Part of a small language model's weights.
Size: 12 layers, 3 heads of 64, vocabulary 2298, 4.94M parameters.
Architecture: learned positions, tied embeddings, normalized queries and keys.
Training: a variant of Adam for these matrices, 320M tokens, 6708 steps.
MLP neurons of a small language model. Each row is named by its layer, matrix (up: input weights; down: output weights) and neuron, and shows model dimensions 64-127. Each number is 128 + 32 x the weight over its row's rms, rounded and kept within 0 to 255.
Before each neuron's rows, "fires on" lists the tokens most often at its 100 highest values on Wikipedia text that the model never trained on.

fires on: "out", "ing", "eng", "ong", "ang"
L2.up235 [129 125 129 114 117  99 109 168 187 195 160 174 115 120 107 106 166 120 118 140 136 111  54  14 100  89 160 151 171 134 149 164 151 101 133 131 125  97  97  72 158  71 121 131  81 132 117 148 117  46  94  90 112  86 152 140 132 130 205 134 170  62 112 151]
L2.down235 [ 93 105 126 149 133 125 130 136 135 165 119  60  90 122 113  84  87 155 120 136 117  99 127  75 137 127 131  68 143 141 141  83 160 166  69  79 126 162 168  94 147 119 118  98  97  77  81 126 115 148 115  66 152 181 148  71 132 199  72 106 136 130 201 166]

fires on: "–", " Russ", "ad", "-", "ison", "ess"
L7.up237 [ 94 112 189 130 197 136  98 157 164 161 122 147 153 161 132 162 106 121  78 168  79 208  90 109 120 134 130 130 136 155 152 145 114 138  89 137 140 100 120 153 149  83 113 154 123 118  97 178 131 110 115 149 112 153 141 175 184 176 200 114 166  52 152  83]
L7.down237 [148 154 103 109 110 159  97  73 146 109 150 125 136 131 169 121 108 150 137 172 184  62 162 118 120 140  69 107 146 146 121  83 192 138 143  69 125 129  55 131 123 151 178 188 100 133  70 112 119  91 104  97 144 120 149 188  67  92 100  87  93 168 131 117]

fires on: " where", " when", "hen", "ver", "le", " while"
L3.up32 [121  75 122 119  90 108  61 194 186 159 118 145 134 151  93  76 164 102 121 100 136 129  73  98 149 130 125 165 137 154 173 119 100  63 136 132 154  94  76 119 119  48 106  75 143 109 142 135 110  78  91  94 174 150 152 118  76 158  91 119 171 159 112 105]
L3.down32 [ 99 110  78 133 168 137  90 231 140 138 156 195 123  94 135 151 130  55 119 145 140 143 114 108  98 131 116  98 131 161  99 137 145 119 115 120 105 148 116 133 150 134 195 120  84 143 153 152 109 139 167  56 158 122 125 125 147 115 159 133  92 142 116 126]

fires on: " at", ":", " deb", "ing", "):"
L2.up323 [133  51 139 140 134  86  93  98 136 123  99 111 153 107 120 114 168  95 125 135  90 119  87 118 103 122 174 176 175 151 113 159 118 113 119 191 106 163  85 118 137 113 135 134 175 112 104 153 157  99 143  81 163 189 119 156 129 151 134 110 114  56 158 136]
L2.down323 [ 97 105  85 169 104 138 161 127 128  93 159 135  82 121 125 141  96 141 141 126 110  97 160 204  76 122 169 148 199 120 133 139  84 140 102  76 106 157 133  67 128 118  89  71 152 188 142 136 141 146 143 125  93 149 137  83 197 142 101 146 137 122 126 143]

fires on: " In", "ret", "it", "ublic", "ional"
L4.up398 [137 144 146 112 136  80 127 147 126 108 104 118 210 125 121 143 187  96 108 124 102 166 140 132  97 132 118 112 138 132  73 136 107  64 143  87 173 202 112 160 150  66 126 140 133 140 104 113 106 138 122 113 117 118 131  98 114  54 145 101 145  73  61 125]
L4.down398 [141  87  89 101 103  89 147 171 115 185 125 139 119 105 150 194 188 101 125  82 158  92  79 159 155 113 129 139  96 118  94 185 143 162 116 143 137 226 134 128 151 132 106 146 116 106  63 128 203 181 109  93 122 112  69  96 154 164  82 109 165 120 137  96]

fires on: ":", ",", " C", " |", "ac", " ac"
L3.up237 [ 91 142 108 130 134 125 118 148 143 111 125 170  88 137 117 151 146 117 121 126 128 115 133 109 125 125 172 129 158 113 116 104  96 147 160 172  95  54 135 126 133 219 135 112 121 188  62 129  84  89 157 121 169  93 129 149 125  92  72 129 112 123 252 164]
L3.down237 [180  83 139  88  81 144 134  88 127 100 214 104 145 183 135  92 107 111 136 112  91  81 146 107 128 121 135 141 111 115 110  86 157  95  75 135  94 152 145 145 120 145 171  99 160  93 189 128 154 100 127  82 152  73 174 118 124  83 164  68 185 154 146 145]

fires on: " se", " e", " ("
L7.up316 [ 95 134  98 131 108 132 165 189 115 179 122  84 197  98 121 146 181  97 169 130  81 135 111 111 124 145 155 153 120  71 127 188 125 113 153 134 102 112 104 125 184 152 153 105 163 145  81 132 136  96 176 103 160 132 137 122  56 167 158  96  80 127 125 115]
L7.down316 [132 120 154 149 169 117  78 148 197  91  72 131 107  76 172 129 140 104 115  82  59 119 167 198 171 137 118  74 175 137 142  89 129 144 124 153 103  69 131 126 140 131 169 156 141 115 172 130 106 120 124 114 106  86  95 120 143 167 118 143 189 166 130 194]

fires on: "h", "at", " Hol", " Year", "ch", " years"
L7.up11 [ 91 126 116 109 129 113 114 165 148 123 114 168  70 116  71  69 113 167  28 132 146 200 115 118  86 113 123 112 160 103 134 191 131  75 165 134 121 131 144 144 168  45 137 126 103 132 158 104 114 124 117 128 137 127  97 198 121 159 148  88 103 101 155 109]
L7.down11 [101 130 185 153  40 119 100 117 111 114 182 111 147 117  50 168 145  93 170 102 142  96 151 212 194  91 132 109 134  73  86 160 141 133 115 113 191 131  92 126 154  96 153 170  97  87  99 126 108 104 127 222 119 131 160  99 128 134 136  86  97  89 173 117]

fires on: " has", " act", "an", "ther", " film"
L3.up134 [160 119 190 119 106 178 115 119 136  86 104  95 126 143 133 138 103 100 159 153 140 170 109  98 167 184 116 139 179 101 132 111 123 104 140 113  70  78 147 147 144  81  97 154 177 187 157 135 101 130 130 135 176 145 162  90 129 123 113  99 116  50 121 111]
L3.down134 [140  70 118 157 115 195  75 156 139  83 178 111 123  86 121 124  41 130  87 151 103 120 169  97 155 140  87 126 125 104  79 165 123 130 136 130 139 155 122 153 138 148 133 101 112 158 171  99 105 141 178 112 149 130 152 140 128 124 161  96 135  76 164  99]

fires on: " to", " by", " at", "ing", "\n"
L3.up67 [111 113 110 156 122 123 130 121 135 111 172 115 184 122 114 129 140 119 174 130 110  79 118 129  89 125 135 139 152 176 142 168  86  92 127 200 128 175 102 135 113  70 146 117 179 105 113 128 157  88 169   0 179 133 112 213  75 139 161 116 193  29  85 124]
L3.down67 [114 135 144  43 136 157 125 174 117 157 159 105 126 108 166 157 156 127 136 128 106 155 137 153 131 133 112 134 128 167 139 130 193  98 128 115 134 134 154 164 137 115 143 134 130 102 102 120 159 192 162 171 173 155 121 139 143 149 180 161  52 138 161 125]

fires on: "a", "d", "en", "ud"
L7.up61 [141 103  92  86  63 151 123 140 128  68 175 165 141 140  96 109 136 113  80 153 122 123 131 207 133 100 132 147 130 111 161  84 157 196 118 182  49 137 145 104 170 149 118  56 124 152 116 156 151 137  95 112 105  96 159 119  76 149 102 108 156 130 132 149]
L7.down61 [ 77 135 136 140 140 187 149 123 128  74 149 143 152 138 157 166 146 123 175 106 102 127 123 125 105 147 158 140  93 154 163 170  99 117  89  76 132 117 119 112 119 135 184 134 129 135 115 115 126  52 166 184 104  72 113 131 170 105 151 104  93 113 126  39]

fires on: "pl", " pl", " Pl", "l", "em", "il"
L3.up348 [118 109 125 118 116 168 143 208 155 133 144 108 128 110  97 134  93 118 126 170  65 168 132 117 161 139 135  80 123 164 146  77  63 149 124 112 175 130 174 120 113 156 134 128 103 119 101 136 164 142 131 119 164 142 128 130 132 177 169 114 131  98 127 144]
L3.down348 [ 28 162 158 144 161  69 130 184 178 157 134 131 137 107 128 140 107  89 102 131  69 117  81 171 114 144 100 104 178 157 107 102 108 138 160 152  86 151 139 117 103 203 152  84 139 108 163  71 132 139  95 158 152  96  72 112 141 150 168 130 106  93 167 182]

fires on: " |", ":", " 2018", " 2015"
L3.up280 [157  88 113  84 129 139 179 137 146 139 127 106 164 120 124 132 134 123 119 148 103 159  89 137 131  72 142 183 150  93 127 118  31  35 147 182 141 159  84  79 123 120 128 102  74 176 117 134 136  91 149 155 132 103 128 135  88 112 110 102 132  70 134 158]
L3.down280 [ 46 193  66 139  81 139 203 139 106 143 129 113 151  91 117  85 129 144  91  89 106 104 117 157  66 133 112 180 103  80 118 190 103 119 132 114  71 161 105 117  92  69  81 164  86 149 128 119 165  68 174 143  86 111 153 177 122 137  95 100 169 121 124 139]

fires on: "at", " ==", "ar", "is", "ab"
L7.up65 [147  25 159 138 130 119 125 110 178  86 125 101 122 105  67 127 123 140 138 140 112 111 147 118 180 127  55 129 107  69 147 167 101 105  74 141 126 115  90  95 163 116  71 125  64 142 125 132  82 142 136  89 134 171 177 126 149 147 198  37 149 134 181  99]
L7.down65 [176 100 102  86 135 102 139  94  81  98  85 125 127 144  50 132  65 172 108 140  88 135 122 106 130 134 139 141 120  87 155 137 107 112 147 114 147  90 129 139 158 116 119 138 102  84 164 126 161 151  98 150 106 142  84 101 141 132 169 138  93 128 111 108]

fires on: " t", "idd", " mod", "f", " cent", "od"
L9.up420 [124  89  84  58 132 133 158 150 114 137 107  69 133 146  75  88  98 109 124 116 111 154 129 140 151 111 125 139 145 120 161 163  77 134 164 139 106 116  39  86 164 181  84 103 133 167 122 155 113 126 121 101 178 197 156  99 155 171  85 154 102  95 177 101]
L9.down420 [167 127 129 151 171 111 124 107  31 143 141  87 107 117 129 120 129 103 125  91 144  84  96 141 126  68 153 118  98  94 137  93 141  90  82 122 122  81 153 160 122 104  99 151  97 117 183  53 170 109  95 243  88 124 130  91 131  96 137 141 197 141 100 163]

fires on: "wards", " Award", "ce", "ie", "x", " incre"
L3.up421 [124 140  87 117 204 100 141  85 137 138 126 129 146 153 117 110 179 126  83 128 136 108  74 105 139 101 135 106 100 154  79 115 146 133 121 118 136 187 156 174 162  88 125 118 150 100 179 137 162 115 101  65 103 119 228 104 176 105 101 119 129 166 117 133]
L3.down421 [161 166 134 140 159 107 116 143 132  85 156 189 112 117  87  76 214 114 139 127 149 120 130 133 165 112 131 155 102 127 157 130 132 189 118  86 172 150 100 133 152 185  71  65 145 139 124 158 100 163 171 157  99 113 110 111 128 134 191 128 119 126  67  68]

fires on: " St", " H", " Cl", "ig", " Sc", " G"
L9.up349 [112 125  61 163 124  67  83 124 132 163 133 141  91 125 164 135 162  89  96 147 176 120 162 191 153  88 110 124 144 147 165 202 168 105 126 133 149 148 122 116 151 150 136 124 126 148  81 172 154 159  81 116 121 149 116  98  79 137 144 101 127 134  71 110]
L9.down349 [167 126 151 122  94 159 149 138 138 106  92 106 160 126 104 139 111 128 101 127 145 167 181 135 119 103 116  84 121 177 108 146 119 159 114 172 164 136 129 153 192  72 139 143  60 123 106 104 175  97 116 217 201  92 156  79 146 150 125 152 128 119 134 136]

fires on: "ed", ")", " played", " at", "ing", "ended"
L3.up80 [181  66 157 119 163 155 101 159 106 148 116 144 121 121 135 148 107 117 110 140 118 145 109  97 122  87 174 163 153  84 139 167 120 118 195 180 118 158 138  93 143 122 111 115 155  99 116 138 170 122 147 164 167  91 191 135 100  89  53 100 172 158 106 118]
L3.down80 [141 114 118 164 143 150 149 134 107 111 103  81 156 193 120  86  69 101 166 124 138  93 105 144 160 144 127  83 138 100  53 114 142  97 162  77 131 102  63 126 184 160 150 173 109  96 136 106  45 144 126 139 203 165 118 155 119 108 116 122 115 116  49 147]

fires on: " of", ":", " |", "c", "ac"
L3.up189 [ 85  76 128 116  69 141  86 166 142 147  93  96 204  71  84  89 180  43 124 102 153 139 119 167 164 165 106 143 126 164  96 130 148 117 164 120 100 139 172  71 158 167  83 100 144 168 119 122 167 118 123 111 125 124 113  89 123 150 106 102 180 127 187  85]
L3.down189 [112 109 138 152 178 148  77 120 128 131 163 101 141  67 140 160  93 141 125 105 150 129 106  85 117 135 165  96 190 113 157  90 126 147 149 172 186 116 163 146 157 111 128  99  95 123 131 112 176 118 136 127 140  65 107 122 102 135 124 105  79 142 160 122]

fires on: "c", "d", "v", "ch", "ic", "de"
L3.up419 [156 154 121 142 105 115 110 125 200 163 141  94 153 108  72  71 188  97 125  99 131 160  86 122 106 113 106 119 138 171 189  98 101 144 108 128  82 152 173 113 113 110 128  74 119 124 106 127 115 108 117  99 130 168 196  63 122  94 143 105 148 185 176 141]
L3.down419 [119 118 137  73 111  99 126 117 120  77 127  54 136 101 123  69 140  80 128 108 155  91 102 108 147 120  84 145 133 116 109  97  98 139 168 164 155 143 183 119 139 187 132 116  48 122 139 113 161 169 214 183 116 156 167 108 179 112 196 108 193 100 133 131]

fires on: " (", " —", ":", ")", "e"
L3.up518 [120  98 129 160 119 123  87 156 161 105  92 164 127 153  29 127 163 158 148 135  88  98  74 125 157 120 228 160 121 114 170  74  96  75  97 135 130 109 122 115 123 178 118 114 125 101 156 137  69 134 204 109 133  96 104 183 116 160  81 120 116 125 153 137]
L3.down518 [ 72 139 132 136 153  87  96 180 123 120  60 155  99 133 110 194 134 139  64 103 155 114 114 120 102 133  58 117 111 153 187 146 189 121 127  71 104 141 119 138 143 181 110 110 115 139 108 143 120  99 142  86 107  70 181 166 105 141 115 132 114 131 190 108]

fires on: "oph", "c", "amil", "ath", "h", "if"
L3.up277 [109 125  91  51 103 103  93 145  99 161 147 102  90 167 131  51 111 107 102 104  95 139 124  70 115 115 126 101 137 156 158 121 144 144 189 146 105  59 150 181 145  98  31  77 101 177  58 123 166 134 106 104 173 152 177 170 146 198 173 114 153 178 107  96]
L3.down277 [138 120 118 105 159 126 128  84 117 131 152  99 163 152 103  89  63 149 178 191 136 123  78 109 126 116  63 142 154 112  99 113 145  71 118 153 106 132 134 177 168 122  88 100 155 144  89 119 156 128 172 147 126 173 206 121 116 171 149 135 125 164 155 130]

fires on: " any", "im", "ough", "ig", " no", "very"
L2.up260 [165 135 129 158  88 148  91 145 128 152 101 173  91 140 155  33 130 112 144 176 101 160  94 122 138 124 197 127 107  65 122 147  94 105 173 149  93  99  94 104 124  82 106  82 107 127 130 194 128 150 103 119 166 151  89 137  70 159 188 139  87  89 105 151]
L2.down260 [114 136 152 166 145 130 112 126  99 135 134  70  77 109 159 126 133 141 158 115 132 116 127  86  70 127 142 117 118  88 109 130  51   0 130 135 156  83 133 145 181 175  75 175  76  62  78 139 122 113 114 213 154 144 117 156 120 164 106 109 130 147 121 105]

fires on: "u", "h", "he", "un", "ir", "n"
L4.up460 [138 169 168 116 161 120 179 185 132 141 157 134  67 137 147  64 149 105 134 113 130 127 100  51 139 103 198 187 146  94 159 125 142  70 152 153 116  85 112 118 170  50 180 116 150 166 145 170  82 138 178 166 154  59 119 133  92 130 161 115 156  87 116 125]
L4.down460 [131 134 109  81 124  88 129 133 123 155 104 116 117 134 143 102 159 173 153  74 147 187 157 100 146 123  91 131 170 139  78 149 138  94 127 137 149 146 144 177  86 141 127 107 147  92 159  77 101 108 111 156 114 137  89 128 161 103 114  75 118 171 142 115]

fires on: " un", " any", "ome", "very", " Un"
L7.up549 [100 142 163  80  99 112 124 175 130 146 130  98 134 100 129  69 112 113 114 204 103 144  93  93 119  88 132 147 146  54 107  99 134  90 135 172 173 113 122 143 109  76 120 124  94  91 165 178 144 162 125 156 200 178 149 121 102 118 170  98 153 142 155 167]
L7.down549 [128  95 140 159 173 143 138 144 159  69 136  58 122 137 109 131 118 140 117 118  99 148  84 108 129 126  91 133 108 108 157 121 109 146  88  60  88 192 109 163 153 130 104 176  88 168 140 145 149 116 111 152 115 126 164 146 144 128 144 120 167 119 131 111]

fires on: ",", " (", "the", ":", ".", " the"
L3.up299 [133 117  98 163 117 135 141 145 147 101 105 182 146  92 103 135 103 117 109 161 115 157 120 138 149 108 178 151  87 148 117 131 104  91 197 127 146 123  85 134 190  86 168 110 151 120  72 130 143 131 114 116 117 121 151 167 168  87 140 101 114 155 196 224]
L3.down299 [144 117 133 165 161 176 140  97 142 158 138 156 133 134 127 135 109 152 138 154 127  88  89 121 171 137 138 183  84  92 146  85  88 114  49 154 128  69  49 124 142  85 124 193 143 137 123  98 140 174  87 126 128 108  63 127 137 155 154 168 120 115  58 141]

fires on: "otes", " power", "ced", " sup", "ateg", " Sup"
L2.up131 [172 127 171 120 146 132 154 112 110 173 123  91 169  92  65 127 129 125 107 155  69 106 111 132 184 141 166  97 159  85 122 106 151 129 166 143 168 170  71 155 173 141 125 182 114 174  89 140 129  87  96  84 159 115 114  51 124 131 130 105 204 137 136 171]
L2.down131 [120 125 123 157 231 127 100 140 112 167  95 132 126  91 152 171 160 155 171 126 147  84  66  62  49 134 126 136 121 138 161 120  99 151 164 159 156 114 101 112 182 130 134  36 113 130 112 116 170 114  90 112 114 108 159 126 180 154 113 118  65 133 139 108]

fires on: "h", "y", "-", "u", "ik", "o"
L4.up31 [121 166 129  96 132 119 154  95 152 155 128 119 118 120 137 141 137  89 149 129 142 153  76 121 132  94 150 171 192 147 115 107  78 128 176 100  54  59  88 119 134 102 155 125  83 119 104 162 104 124 183 120 193  73 102 150 115 147  94 115 161 126 126 184]
L4.down31 [112 148 136 120 128 154 115 136 107  86 103 162  91  92 141 166 118  85 157  97 217 160  75  95 109 124 143 134 126 159 155  84 147 139 152  93  77 157  93  97 133 148 162 141 141 158 143 166  78  65 142  65 140 119  75 157 129 144 129 160 146 105 130 147]

fires on: " p", "ri", " v", " qu", "em", "l"
L3.up182 [151 147  82  95 102 148  96 143 172 142 150  81 135  20  96  98 147 123 104 153 100  79  94 122 182 160 180 138 168 140 108 124 107 151 121 107 114 157 151 160 116 128 165 110 155 112 110 113 118 122  48  47 123 180 108 127 135  92 163 139 110 154 155 128]
L3.down182 [101 139 101 191 205 141 111 169 148 104 172  95 152 148 101 136 108 133 149 129 122  75  98 129  69 126 161  75 170 217  53 113 111 132  64 176 138 128 142 165 141 168 163  88 145 132  91 134 134 140 125  96 128 123  90 169 171  99 175  98 120 131 157  51]

fires on: " ed", " short", "ang", " describ", " 198", "ong"
L4.up70 [130  87 137 120 143 104 148 162 135  66 107 133  94 156 142 139 147 155  80 119 179 199  59  76  91 108 185 113 182 120 188 149 148  86 181 143 104 107 139 109 194 121 108 128 149 149 146 136 112 121 121 141 111  96 116 124 201 121 122 101 156 126 144 106]
L4.down70 [111 195 160  83 106 153 166 105 123 179 104 134 128 134 181 153 119 136 126 137 114  37 155  88 156 136  94 103 101  98 140  92 124 156 132 106 126 148  95  44 130 143 140 175 100 113  89  80 142  87 131 115 100 138 175 129 115 122 123 127 106 102 199 135]

fires on: " |", ":", " Al", " Dan", " E", " N"
L9.up205 [125 105 163 112 125 147 108 156 131  89 149 108 138 155 126 125 107 122 102 137 113 138  74 124 114 153 156 120 144 132 150 142 139 100 148 152  94  83 124 149 157 127 175  88 144 208  68 155 153  62 154 103 114  86 197 166 131 146 115 112 142 131 168 133]
L9.down205 [153 128 124  96 117  91 112 116 149 163 111 114 105 111 173 101 139 138 129 109 124 162 187 113 123 137 184 103 133 164 104 162 112  84  89 183 138  64 117  78 135 100 108  78 102 112 162 150 179 109 143  77 141  52 172 128 168 175 117 109 152 131 113 128]

fires on: ".", ",", "a", "h", " be", " there"
L3.up16 [110 120 108 118 128 122 149 108 139 147 129 177 139 107 107 122 191 124  79 144  77 110  84  77 123 102 169 153 143 126  92 174 134 108 167  93  68 137 151 135 153 102 218 136 163 128 154 132  92 169 184 117  91 157 111  95 139 141 165 110  87 112 139 132]
L3.down16 [117 140 131 120 140 156 138 112  97 148 114 119 128  92 141 112 125 207 146 125 134 102 127 128 155 135 135 156 122 135 159 138 105 137 118 186 127 133  85 136 106  90  99 127 175 124 117 139  77 138  92  93 134 119  94  80 100 113  83 145 146 131 181 182]

fires on: "iz", "ott", "az", "ist", "unn"
L2.up20 [182 130 146 110  34 149 169 177 180 149 138 138  88 166  90  75 162 119 109  97 158 124 151 101 184 176  82  96 129  65 145 106  94 126 129 154 107 129  71 105 122 111  89 117 105 156 125 109  98  92  43 142 118 186 178  60 101  78  55  92 151  90 145 138]
L2.down20 [160 186 101 112 108 128 104 108 122 160 106 107 115 101 160 134 113  71 149 147 147 114 126 103 147 140 138 110 151 118 151  92 139 114 105 167 130  86 146 160 146  88  70 182 162 100 173 131 132 113 128 123 126  84 192 100 114 122 168 108 155 193 153  82]

fires on: ".", " The", ":", ").", " a", ","
L2.up57 [116 123  68 143  87  78 141 132 119  68 103  81 100 135 112 111 178  96  76 194 148 188 157 148 156 160  90 198 105 139 124 122  83  76 165 186  86  89 109 119 116 171  73  94 120 135  61 185 156  86 174 104 164 119 103 133 171 124  76 120 114 134 151 136]
L2.down57 [145 113 160 188 107 146 176 124 139 137 125  81 105 180 171 142  95 128 102 148 155 112 155 114 132 105 144 132 170 129 150 187 121  97  66 149 110 140 173  98  56  89  97  91 167 162 164 100 143 165 186 229  82 127 160 125 156 118 141 148 105 144 132 139]

fires on: "\n", "N", "|", "E", "W"
L3.up70 [204  80  87 104 134  86 125  89 138 126 178 133 106 167  96 152 133 120  93 199 104 153 132  91 201 143 145 118 142  70 145 134  94 130 162 169 127 135 137  42 119 142 122 110  72 142  79 179 127  72 122  84 111  98 160 136 122 139  87  79 145 136 126 120]
L3.down70 [167  82  85 127 119 111 192  94 120 145 141 138 109 145 123 125 190  72 178 123  98 147 125 171 124 162 111 126 124 135 157 178 126 128 131 124 160 130 159  98 148 133 116 104 161 151 141 151  89 113 130 132 170 116 113  97 140 145 115  80 109 182 139 119]

fires on: "ott", "art", "ist", "ann", "att"
L2.up104 [107  54 134 102  81 146 181 142 149 159  94 136 172 160 151  69 127 105  88 156 129 173  80 105 151 131 112  72 136 129 155 122 137  82 133 171 148  67 147 174 113  73  60  77 177 127 140 126 124 117 108 134 100 128 169 164 124 135  98 134 134 132 190 136]
L2.down104 [159 151 142 125 150 123 181 130 170  90 110 111 173 160 104 192 142  79 117 121 129 104 154 130  44 150 119 137  93 108 115 125 155 109 124 193 147 135 110 121 122 104  67 130 129  70 130 127 147  90 127  77 133 153 153  99 149 167 119 126 126 156 121 105]

fires on: "z", " of", "ra", "g", "S", "m"
L7.up417 [185 103 116 115 143 166 115 172 185 138 137 156 140 117 139  85 160  91 170  86 179 138 100 108 139 171 151 191 121  46 108 114  98 113 166 117 141 173  72 136 142 186  85 110  98 104 141 128  42 126 109 141 161  95 131 131  79 137 161 113 134 140 182 144]
L7.down417 [110 101 153 145 104 146 177 115 129 196 163  42 107 138 120 157 111 138  76 192 113 121 139  91 107 167 164 127 182 121 121 133 102 149 118 124  93 116 144  79 113 122 198  88 103 155 155  84 130 165 148 113  77 149 153 101 140 124 139 125 169 121 121 226]

fires on: " K", " Z", "ent", "'", "ar"
L9.up124 [176 161 189 195  73 103  78 185 121 115 128 111 144 153 104 106 115  94  31 137 160 126 151 177 112 107 162 126  76  84 103 151 170 127 134 143  90 145  90  83 157 175 150  79 104 137 175 154 167 112 144 138 147 111 144 130 191 155 132 103 180 106 116 103]
L9.down124 [ 90 155 106  93 148 157 134 144 140  85  83 134 169 114 140 126 117 113 119  99  82 124 150 132 129 161  91 140 155  73 147 183 123 146 134 177 168 107 122 142 177  78 153 156  93 152 109 159 133 132 126 150  89 182 137 140 160 117  75  64 108 161 146 211]

fires on: "b", "c", " Sc", " Mo", "ic", "ys"
L9.up332 [145  96  99  59 113 148 137 130 125 170 101 168 104 154  50 135 118 130 166 105 125 154 167 215 147  76 111 130 125 153 123 106 108 104 144  95 182 138 133  71 140 113 100  99 173 159 126 141 110 113 141 110 117  84  91 148 126 108 141 115 174 156 198 111]
L9.down332 [ 84  90 130  68 140  95 119 137 122  79 102  50 197 108 114 144 136 119 137 156  94 137 143 142 124 167 124 148 115 143  85 139 141 147  70 136 122 120 111 125 106 100 100 152  86 108 132 149 149  86  95  86 153 129 125  90 120 118 163 127 130 117 106 106]

fires on: " w", " Mount", " to", " W"
L9.up452 [151 125 158 130  47 114 103 109 169 102 113 155 138 179 147 104 160 117  41  68 135 156 100 112 162 135 125 122 132 148 126 165 115  26 143 132  84 178 166 169  91 110 120 162 159  98 121 127 110  89 142 108 155 138 110 124 110  38 115 112  59  45 135  96]
L9.down452 [119 113  95 137  69 183 144 127 119 107 163 121 169 154 115 127  58 131  83 146 127 120  85 108 129 102  49 173 180 165 127 111 106 124 113 162  88  81 112  92 131 182  92  63 165 131 100 153 180 108 138 175 139 135 152 199 141 150 160 133  79 163 117  96]

fires on: "–", "-", " December", " November", " April"
L7.up186 [150 126 111 168 193 150 125 145 125 143 157 112 180 126 138 139 104 128  61 204 110 135  26 159 115 155 138 156 145 125 164 101 129  93 126 120 149 139 137 153 182  42  91 122 182 167  62  96  90  49 151 173 113 150  91 141 150 145  56 120 138 126 113  86]
L7.down186 [ 80 147 120 138 156 118  44  78  92  96 153 145 144 132 143 165 210  99 181 102 160 174 175 134 102 131  78 176 147 173 138  90 140 113 159  95 144 183  85 148 149  58 102 179 116 120 113 166 129 143 131 107 116 134 145 140 102  86 182 109 160 180 133 114]

fires on: "at", "b", "ab", "ur", "|---|---|---|---", "ater"
L7.up503 [ 82  75 115 107 156 169 130  75 127 167 101 105 115 130  53  79 168 129  91 151  69  98  90 140 130 127 115  91 115  80 121 162 120 102 139 145  83 124 132 143 126 132 122 128 137  88 128 119 112 177 103 120 113 151 147 142 148 105 171 104 177 132 223  96]
L7.down503 [108 113 153 115 107 134 173 119 111 175 129 150  94  80 167  99 113 153 146 102 125 163  81 145 114 128 123 103 158  68  88 158 127 146 146 140 184 125  77 167 182 142  92 131 120 122 179 134  96 130 147  99 114 159  94 114  92 138 119 111  99 109 110 160]

fires on: " (", "un", "'"
L4.up505 [185 148 127 164 124 140 111 205 114 119 138 153 117  91 124 125 131 128  95 173 130 111 113  93 110 103 156 141  92 108 104 165 166 138 148 140 133 102 121  79 171 114 162  44 115 151 139 155 131 111 147 173 152 105 120 105 148 113 161 107  64  92 162 115]
L4.down505 [157 124 134 133 184 120 115 151 168  74 107 122  97 108 115 102 149 134 152  27  75 123 110 145 108  99  68  98  99  93 121  78 159 162 103 112 223 115  97 174 145 135 107 128 147 128 112  97 145  93 160 135 147 149 128 110 131 128 113 112 145 203 138 135]

fires on: " |", ":", ";", " •", " -", ","
L3.up92 [101 111 117 142  91 136 134 136 105 101  94  93 162  98 101 109 170 140 126 120  82 140  82 100 122 160  92 139 155 113 157 126 126  77 118 137 143 176 150  80 132 131 113 139 100 170 141 152 193 117 150 118  99 143 101 147 123 132 146 103 146  56 118 176]
L3.down92 [122 105 149 163  73 141 108 104 104 104 121 110 145  67 117 100 130 129 115 142 131 127 100 130 115 120 121 135 170 148 166 105  95 150 124 127 154 124 167 166 112 103 100 150 143 164 144 168 157 116 156 135 103  52 130 154 132 116 103 121 160 175 119 129]

fires on: "ar", "one", "el", "at", "iety"
L2.up86 [137 130 151 134  91 132 154 121 140  84 104 135 100  74 127 100 107 103 133 169 100 123 102 171 191 118 170 101 148  95 125 101  71  91 135 153 109 143 164  90 171  90  74  79 121 139 137 142 163 129 134 137 191 192 151 124  86 163 105 138 181 147 150 146]
L2.down86 [118 124  90 157 111 109  83 174  84 149 141 128  64 216 123 102 115 131 122 128  80  99  97 109 195 116  73 112 128  85 140 208  97 123 191 125 137 105  70  91 106 191 133 158 139 140 124 144 145 124 115 140 121 168 120 153 112  91 127  96  79  91 137  98]